MLP neurons of a small language model. Each row is named by its layer, matrix (gate and up: input weights) and neuron, and shows model dimensions 16-143. Each number is 128 + 32 x the weight over its row's rms, rounded and kept within 0 to 255. Numbers have three digits each. A neuron's up and down rows have the sign that makes its largest values positive.
A block is one neuron, or neurons of one layer that tend to fire together. Before each block is what it responds to, as a language model described it from the Wikipedia text at the highest values.

US place-name completions. Second or final pieces of US country, state and city names, such as U.S, United States, New York, Los Angeles; weaker on ordinal suffixes like 40th.
L4.gate1955:145095122118087164093130128191171109161132155156137148197119115141092066158147173083095108114129152138073123139128040095090120148152107113111147115100125111040100126145168121171083151153139115120064108138140082121144115157139147135118099141153105090114145130137088100128109134127109130150148128167160086141128088143121106177113178118109137124097207140123061093128148189199093104161147
L4.up1955:116157071079104078171129164105121099132138075082053146121139157067156129102121152094137128114107117091168106116136071102113061176165108117138209144129138102157135126086113121104174088100110064191157077146100060189128091086142181102145173103164165093126087106148140180115074190128108133155120179170120125188125150154100081105143093181137130151133087130140186167145081152161145076156107

Place-name hierarchy separators. Commas, "of" or "in" right after a place name where a larger region follows, as in "Windham, Connecticut" or "Northern Rivers area of New South Wales".
L4.gate1797:167181187079081111137213132109123154117137094139126116162145099160135111113070163181142163115118124170131133148060153130170109122159150099090136159118185122107111152110143124110209169152121119131098122087073093146146148086134127194128110136125129107171114179164145105115120169166142157141148091143091171189128067190141093093160183141125121129124111089169086127098145099138087156140113
L4.up1797:143143120098147150139124109113165161108111157040158096140116107170152147098122137135142169134109141092117172146086091082145135122077152097077122198071140122113094106115133117140139085186116133106175138083128169105112124101121160157169168163135140157137098126151104126096119140123164111153095144115150206112170119162158091142135167115105156141141109147140119132137097119070058092113119

Separator commas in lists. Commas splitting structured fields, such as place from region in titles (Casino, New South Wales), surname from given name, thousands in numbers, and dates.
L2.gate83:143098187168104175112142080147111122098184137121085120099120123149172092180137176088091145077169170077159111125069097155141130104111144114109149123134106118134116104109160114165057111130113089189119115068115161082175179152128162127202115188107130090152122133119138114121144068095178143143130146141108107104120146128163205152111163124115099092148089106106153194163085134084150163168128
L2.up83:181135169199106151130112116122096147124180183183118113107100138163134114205125126087138150137181128097157102122127151169140078097132047143158216153134108175149161110139157119146100115154110097128143107099124136108178152129150091083186137191166157147106139104095091108114143023137155134129127162106178089108144200120161159119129129117096092124153093140133152207127084142103133176175118
L2.gate180:109124141207107110111089137145108167124132150135125149110163187093157130160147125119154099095181084101169138115124157150154137167137181132096183123112156154148146153112154091148061166120094094201183137036107140089145162129091080155150121144096156083108165158150134063187121080092138101127133103083158090100127078126164142144136127181165065104165100162066128155122103124140147141160077
L2.up180:142116128174144173139093106120119174151128130128137122137124193117161104146123104092091089149140131130163098144157099189157197090166145116179196131150140159153134169148087091131151135120101152140121084092130101098146142186151156107145104148151094131134101149118169092115155076205126118086113153089095143170147080179135123134134093099126137146160121106130144133096166112140176112111154
L2.gate215:090130132107093182127114112099072127144114103144122137118143168086141077106140137115094112137164081119197142053110120078147141107187151123162127085156133095104156104116127127114074067124128113130105172071083097115162115140145102152183143118160160111093138129145157148150195121093163117160090140135155132163143102073148202092177180139111125150113124127115141069165079125139140170127115
L2.up215:130111128168128181120087142141117162073127130124127093124075144193144067164156181126112112110191087142133082083143130144156098103110129077127175134119091121124143141119161143161093153151182090132180173149167077118168101094095132148179086143186143140096147139154119119155158062097166128179108174154118121137159050128091141072130106166148177069080157121099108108084108130123099190106129
L2.gate716:099098108170088119127128126143148147096117085097114083115129135102134201160142091171108166142102153139149071104131141114147118135133115075099090154136154080126107160124111062173131183170101116184092191174110099122182084114057132116100165115129127085119092198133157156142097148180123145111104169079054173102120089138207138139118186162077146111097181112085155142142111197154161169149195
L2.up716:096110118159142132180098128133107126180098095116115103162119094222093079147095045107132115073096175121122160146109203144128115141131124142134115126128161092122142115139097131166137156154162114080178160096136112157040149095109148086121112173158088120050115137181127161114174105121095137124136105122146121098149112080125097133213092174098133154098101165131096148144119153179180093115084
L2.gate747:126083129160146163126114153144110074169084091156116128157078203119161107125146193092133130095118102084152117144128132148188084082152134120173151162142080120149122130106081048159147139103095138133116061077116175107188151137147145165169142100147097118124133150128134052135108155190121140130134094141124077109178169158122244139114150137093088145117090152174115153136106074131101134089132
L2.up747:120137155163107147119076142135157110150130134183146161140066185103135149171155184112161145099161124147150123086089077174134120125142137122115082117150091032118144142152081060079134097132070086122127141113089145046190100144182076182123156164136145136160120160139166136176105134141134134160100169129095176134142170122185154127141138086098068132128084138113145065158140106144176114096112
L2.gate832:198111154174165111072168101124081106066130156099163148138121142138142089097131138078137098145133153132091120166165116144124156079068165115133154108183146173139146146116135172149101043201114083142098135149143073068162145096090152111144129157072168104073141136111077076081090178174108105116167134148119201131093156136149161178108186172049074167105124132169055187125171141090162117062083
L2.up832:114123119126089110120163120160076123147104112132158104109165103150089134110149132154123152146146123173144127193140140141171136144133164143168146148128107119161121184075123159088111183154095102074135083130127131101121150115081122177136122152149120134072135114145097161116095128116104096127158127188103144143119110109212182130097090136092140161167137133082145100139107158095168122085080
L2.gate971:082112144104185138121147085169100094130139135136149164214168125119137110082174143102099121115091139127156073128070161126085144112093136136140136100169114150066204163166110152095134098147125144159129161168119089142071131178126151152188140162125097134095071138086148142147157082143124108151133123134136098154128166093157140144112141122066111065156108096177085132136140127161182156100125
L2.up971:106114128137126206099125086111147083144116157103088139199121055121131093123171161131100096148121105149115064105161133150152127173177173146097125139141102120117175108118120111070124084103143135130188126115153106112083130160068115094104147086211153118157115138173116101144156069090107123161181113156157060155137174125074175196088156123129097137112095151128153155112135104157192189147119
L2.gate982:154077137125123108126136174169144123109162158117108141119169085156109169185130150166152119084141152126146118134089145080136098160186101083096088145131132141100125145064163060122160153138114091113127088121091124075119067153154169136172140088126160082156172118130144124190121084104146154150173130077115162115191140176202156130140098110158132072121153168174142116116156195165163131122151
L2.up982:175170124136114158071104153161062138212146158109120186082119137178133109147143133071173125147115056085091168087123117075155160151149056108137193155070145103156064143136121134041136088102118110141122164098195127096068137133157138109164123176179178100164105131098088129165134133188083137107141224171120140162147122156140110154109144104167081147167110165113143139055070148101137179093097
L2.gate1092:121113134150123087167104124088169114132099175130145127107108114070170129105192169126085095115108086128116144078144143162145065181161132121113131101085108121100171155084111145142154129105160134135166123116084142170139186150126042104153181101104134101107128154102144180098058087124124200107145156153087111195127114131131066151161134144080154124078115093085139073144142063170149145056131
L2.up1092:128171117109127125164078160113105143097088124148129109188054137113202108086167116130195105162113041113137118201149107074092137162122148106136138105136122080129109088093158100116167135117135090124124167153154170132193072151102183137135202155124107103123091097130128162127082160150161083140146147129126133124145154105113140154117097124133141164150164142073133119152103152138143099132140
L2.gate1443:120119103132122034102137202079170152081130126157181043123126099141056127181151127133109118126097163126167019095185114086095057076151143102131104129129076103103183135064063123160130128162072063147050117085113072108068068080174150186166121133165133097031079185161187158150142104140134099114140125101167128139112156150107138110123104086138182138159152175152094183104161136166132090048147
L2.up1443:143148142199123088106120168130154161110165151082174095125180134132082130084116127138154067108115103164044091154169155085140091096123108116153105092136077125095198107098118081093156116157101148093077129126173149099124125147144161132138117139113114112065098200140081154161069075129163131122139114133093151101153154153123153083133099171098111126177118166098098151132211112115185095108166
L2.gate1526:116159104136155063137131094144139162170097082138144167137135150140139123145086102098159167157124171163117102166054116137110091105151102133116114164187112132110139137121165175112140120133093108082139152082031082132106145098086086127123133095173123162095184140157183117157151085106128131135158107130163122187117117160178176130130128100151153159119081085147051090126130188171136190067140
L2.up1526:074156109165177109126143078177176140151106110145138163139161175128154163141138158095167150116121114174105100118122102173088111102142124110151138093126158126160109177113156149150156098142171153151115130101146121083135162122102153122135110100144127149165181203133155082147124117151131186058126132105136092188067121146131115135047080155142184101065135143138123112034126181109141155095121
L2.gate1574:109112175118094136106154121144090158161111115053102171140115139165109117119093160149152188122121146188132110143070124117132075135126132080076175097135088137149100134147104105119155159101119155100152113128130124103084121198100184106099127108092172132144097176107145139115129151112126088183179158110197093127108081099217105090096112132197140135178127131134151138103145125121121170166191
L2.up1574:075123167144087112117167128107095128129106135043106170193081156097134166122145183126054174088181162136086120142077108084110123149059135106152119117119147100156139152109162162132129131141168115153085098134113148092109111165103220169177133118096142120162105123078122146081132148208071146129171151119158115181128099174147068122161100122140114144135154078115168140098162148142193147186148
L2.gate1630:138126184169081112176137116127139125135094112112128152143132126115119145117121155207091132175151138128109169103109185118166115162097154167189154028151140127097082102111089106116121134171124124093124171048118094125143091194137138120120184151177178140161160141094168086167071083132144133127133153159111102152106111099127112168087142151140102132090170156081134132119183160177173066118103
L2.up1630:133120175181103128180112138143115116128080121114119152155139152107133141105119137188085116165123148131115151108093192108185126179100162153177155062157138104095093141112091100114114159137132151096129175033136102107146094207134168112116193171139160140178154132092165095147061094150147129128127134149116117158100124097127090180093119119170127148071183142081123103113193159173166057113133
L2.gate1646:136072144187110134135094108122123195114077122101135154132163121104164161094241179070094070151094066140104156123152150145147068111107154094135150143122084099108114175050154121192172197121075136120161125104097081094092101198146153131122204127140078103144146125076118086166134146103148130146151146137089132126112095152127102110094102100255218158154121152136192069080149178121122167138139
L2.up1646:100118121180099069125118117085090125136101147081133158155118136106112164082158156114118099112140066079121130167105155129164108142175179086105152108175079087130128158066119070105102108161098137114132145115080079094078091126115108149164134088153113060110072127102132108178128101091134144169110138119145117162140128138135148118130150083251242138194128123124158083132101124116160068101118
L2.gate1649:118116194150103106101148109092135161155092121158151235188100165081149125129180176145168111076072145092181086135054141090208117084155128095096223085117086116104138111149078118147127135168087121091065140090031145134184120178108170146181106085180110102140086063161157105159095124165152121076134139138069112137131163118137145168191133096112133138113155119115153135131109112134167137146130
L2.up1649:164116130113138132123068131093145117152098125153134162158116093128072091150142083207126180123143133088139116146186156115145127141116126153138152056172112177117097106099131112115151085101097087083175054100109121088113160121152115120118126198139106162151108130153115096136179110123081204129151157153160109145120130109181096161139141112084113107145193105112104151107123129155121137090099
L2.gate1970:096144139101094114064127151122129092181162108141156122152149154120151114162126157090107054098167136144117119155110079132142100158141091119109164123134101116105134129089163156086110186134085074112157090091181093103144104077130115151097094130191143098100115145159115179135202053090101127155114138138176125109158114154153098187072128139215170126117135146158115140156123163149114141141122
L2.up1970:119152160164118141114126117152081171140138082153118139097107141063070149135165160109081128174175106161138127156170111103184097118129089176137144114125121149135116142143105136167072058126125130178151126146106094079103073140117154136143186149097171138078157116172091119184191122150171140209108185128076158200171136125114123122134140141125163143107109120135145124115092142131181141124099

Hispanic name word-endings. Final pieces of Spanish and other foreign proper names and words, such as -ía, -ño, -ión, -ère, -ová, plus nationality words like Portuguese, Hungarian.
L2.gate20:109060133105102114134099165145064086151106207037119123112129094145109171165139143156149158062131161110102198159108087118127148098135118134133096126123183149114081134164145138124133128038149105159136170150107138090095128135133168087125080157081148132141133112139156110172062157158104110124116131108177200085140078180169080142125127103148126161123161098090166107180139150168105084139179
L2.up20:121092116119146124156117144110145066117089132067122131137142111134097176165169138157121160156122205109126147148067083128094115145118149162133139134156209118079104152177155126137164080071070140139107153176129191115166148122112095104134110098095153112144099090151119113134070087155099107168095144157124115142115118174111116109134153116114135078100125116089131128135134103089118119166182
L2.gate477:158134121211145121113093180151126062143148204138120102125158121185161151141120129145132082104102144173158079131171165109103112129171156139074129100137124146087151168113130116124138148071124051161172195156158131188092126127151178114109057110156128166197100156134173146060141130120106099102101140155119116141132125196143144151130137133150072205096093150111138076154152100076132128176157
L2.up477:146139134231153095103090178137132082150116196147125088130150110179167134129119143146124070093118139174141089139160165100111109131159163136082142119119114149071136177107118104134116135071138027159175199136164130174084137135145175118107076104158118157192105149110158145052127117133106093086077137171128120144135123184156117147111132140146072210082079154089115080155150138091119132155150
L2.gate488:142148170107014103100116134098143176124144137095112140111255125107142142075108134078154131123056150167082132185215102152156195137104096112120075130151115130120127068136121135131089122128163140138103123145163146142167093124051128076144158090177109148139135069120106134113167084142176146157098138130127140149184096150117077086147113106132136087114097109148098135179119102155172175097128
L2.up488:181160173131023105087112104075158184127139169112125123109246156098152150091104141121126132132073151127069154193192116163163222155112088117125097139120123133141141082131120138127113130166164165121109126136172133151150105129077119095160150094171110162148122097103129150116155097176170120144086151138123129089182128130110068067165102107149147093125098079155082126158106098101129182066154
L2.gate587:150152062128127117141116161111067146125089151100061160144183076220173134159177134119093135155147178141145105135180147106163202088104116123162153164129140147118104142121178121085169166149142062131104078137124099121174126139129100047141129083140068161133190123149178159177119112191170147095140149087068133102153126197103109133142231148126146147134172130157080133163134100048110118106124
L2.up587:128130044191153084191144147117079153115081115096105139114190109168067109163158126123096196115115090119142140095169145058177142048079156092141168129108114147134114117152182179119177129107122119149085138108182092106120140153141108072106118130191118109173171182112160116167117158082163135143064187149135150115124091178102121106146157091154175164123163124152076136173115131130084128096151
L2.gate724:083189139103143107084122150178134150076137096133078138139209139125153103209157155143113135102121124135121161114118088162151139150180154158103140125122124135090110100086117113119188105115166162148094045125170120170130132144154157119126134136116144087155073160131156133150069056136061118138100080158086099113085159114107122124137177151085099195129123188157145082115126153178151139136154
L2.up724:090132155193051098082143149155109159098146094139095157116180098087198122176168146098169110105088147173090144172137104123108116133123158120086139118104149164084113112124133103098153093094156107145126084166112106177115148124144141118092154106173190115115109137139133178096116134082097102130082141160137130133128108094093158137167146084125140126130127156153099113137109134126150122099154
L2.gate773:160100081088139146152119188095095053148153119121110139181124112148117131175193145079123158109156118134108129139098141166108126111149095108080141105113196132108083164131130167131178124089202096119181195047113124190151184141084152100148140108141150104121141165142112093127167127149097134098117154101157108126170114107119122166120156120101095159166160121108165115169105118167089137136086
L2.up773:139113100056078099118115161112154118123129142153066110163102075127139128205102158134089091099131114135159096123141142119088151086142151094081181071176090130120108160108191046118161093081164111123110147094129125207144165115147194093123140086118149136191147169120138092145166145078075107129179126082171143120177130044101069114112124138132124199131154100127144170137100161124087145115092
L2.gate858:142170057188117104090127131146078072103120115152137111119132155157179088144108104150156165105163096103105141140103107136161121089134144136124110141092156098157074091134117155146120119143138089126143158150149091122161114133094119026115113151166072090097137151106142162121117131145207134114125121112110119106153082153165156116180188181143155139121142068118123124155152138124128087130125
L2.up858:120132103167106102124098099119096082127135136141112142073153097093131097147133152138144125111126105124136135101100127143208077148090153135144125140138178097098072082088121169141171161132106077120153128215137128077166098148103142087087131137153100151115131129118121142110113144094153158126162099120103149094124121164125174148139154183119135138133117095092051168105131137082089134148126
L2.gate949:118117098061102130156154107072119100188146146070121141096163125147104196206215144146073128177092079124152167150086108151164188073121169067109129184182121115098082131103159142159133095151143111169108106159172120115158162136158155164137126109165083114153119139126134126038127179138122109207126117208111154081131129166134164144112088151101123177173158153111142097102153199138144157111179
L2.up949:131101091084104112130124084096105086173130128072110156109136137146107173186214131152109135192072104150176176166130092138172204088117199052131165206216123140077091137123156143160120053150144112164101087181170112147142165140157196166135130103142113132135116121133123081056125183140127088195090104189093192125114122160106176162106097152082083167146136122102112095078169198148143153105139
L2.gate993:168147034130121110150159162094126157074141170137077143130122218146123125116122126097074096028076198144132081086115079190141129140160141101099182145128129086105152137145107153164104184088111123133130072120121116115158106065127176131114175040131094160204137130098119124144120165073105151116100131112214098173169163133096174115128149116098137145137140119089113154103153151121115105088080
L2.up993:135187081141101139150158207041079137118111152159128161119173167128067125101152087114129104108113128162170080128109073140158126165132172169113137142158137130102180109172085127161139114081091112116148086108045124166096101089131211055131144134173070097165113139089130078159182147092077096157142148126140120184133141078150122116136131128096158084125131173088128168114099162175112149085132
L2.gate1055:162172120107091100156130131135105088083128110125181074084134167170168121151154174114110188085103142151216136092140147108149184097087134082131074071121108076155113179142102143157193106162141088142115166201066173131140183110140180055169081129127209129123125129132129138136103131116123166104086114116162139105131117152096176163046124144107056127057137103063107186125203101131120106128147
L2.up1055:144100183094111131147162169127083074203125163130126134095145099177076116230123148102059134133133109141094152071145150085175122137130184132163113065112178067135146099157115166134168091068188058162147184136137108133121170109075151125062150176188169097118138064125190117119147123142147111098171103158177078115120142120107113121139148105128100156087122183054149154152172113127101120129133
L2.gate1084:159153101112152163127167120144072100117133097114086117152161129169099134178115135106174101107077137133144125096102114149176115145183094090175133100167144121119096109127137118117089119199189144110175077101141129170162091154149165158140155114131071136112130145183101101093131109121095160124117144123107044067105154091162114073108137153104061171084115142091136143108152159130149170107134
L2.up1084:176088123134105105135144130155115092073132166180149107087148103147124152147121118164119086122064147172125177089169126177118096211105107089146127129102107128093068140117106071104147108134118092107136138133137153120099183091126157082076125100140137147144138088187116125125153111069135150141101126084160124102120089080171133136125105149095169084139166158150121154111096116044088132128133
L2.gate1146:079107140048136181187153186160049079141182094157176140122095077190121146186082079087148134090141087134114129155102082077147125179133119125159154196143065074128072160169073128119205129140144057196129122145107153071111118153113160123173095080132070150101109147125126133161129150159159125153156108156143142133078152144225093090145171175153104089117124116130117153170160139109104137126127
L2.up1146:109148114160179149201148115112151131134134175099123182079122139157152120130133118154153105161092078134173095111147139140128139168101079150170139087124096137114081115107124052072132121165095098128113091129123114128136125113092194129108107079089130177136148166122157126123123119142164133127097121151162108155144128173121167112080077178157069099176089130119105137149111114070116131069196
L2.gate1179:112106100139105173067103116111126129105150162166127122163152118148150122182117194080118163138119077130093136101144080170171115112117186106109145132079166133126137160076178100134126151122125152082153157163117095154149169112140094081060121090105135125144083175108131143167102103108113152176109100139038179075155111092077162144096194128092118155147149123186146166080122137165101168161184
L2.up1179:124117104138074179069104121112122114098153166157136141186153116138161119165132181084108126138133083138097135102140092158171102096120172128124135116084146110130116163088166098136117127138119145093140168166095117159128161111148109081042116082104145127157094164122125138136093106110122142175116096151059165104112115084074181148086201149087126146147149109173167159088127113158102172170187
L2.gate1822:138125121163115122136118202136115163105119127067110152103142123147183148112139156113102125191072167140135142164196166125180098087058103154170117153089138132131157131060153108134110135158046039095104126124161105126058150161155154154147176163094090107168104074118106145093161107089183108129143190210132051091148095164142147194078077114157105165128100185129128111070144128081153109112127
L2.up1822:135145110143108110141135190138112141071107109066135126107130144149175144121140155151120151138076197147114113146150160123175111099073090141141140176086184122099176106078145105131124129156057061101105129150150120167098173153182160140132168164111087110137122091124106103103149112078180107108135141194145071101155087171138142171078055101175118149116097161115155123071138103094133105118146
L2.gate2006:133176166156120177120100152161048112162112133168144130109142063139105159169134120077130145147109160141098148143097086139150211130113115163119160157104144146114098119140071190136190159143084097186132033148129123167115095174098142116093068130144112091159134131112102109082151145108136140100126174117126136107132132138117124120129135163166131062064141157145105120140118115153129150163109
L2.up2006:141116120121122158177099158130146015127127098152118120124134085142111091130126119082120092094018107190095157133147115053123137106088121094087143134138114138145135166160080180126161171141108068135117101210114148110130192123173103149068114135085145170129151086131154108086134125061139168112128082135123185120167115166121078119179168175142168134104106100144138097091170132110116179070097
L2.gate2013:158128061130089140078142173136112082073119182174116118124142155096105154133116129116117165150167131145169108115159155143130108133179148119105199156183112119088176115172123086156117119148150138062107103061091135145121161154175158132165110131111141111117127067115090095110144105094135092189129130142112107163159126092148149155124141124114164158114084095171111146117163179215138112102171
L2.up2013:102139124112159098075195154107132116120057175148124173137184111142091164063161170105082112084154178125223074103182139159164102122086131078127171087072124121126133131123160106129086183088115163153168135129150121132130148106102187177139134066125139148113147153114088115148107116107106102103058141087174127091155144148145165127116147104157154178111141114067085131123124092113110114122171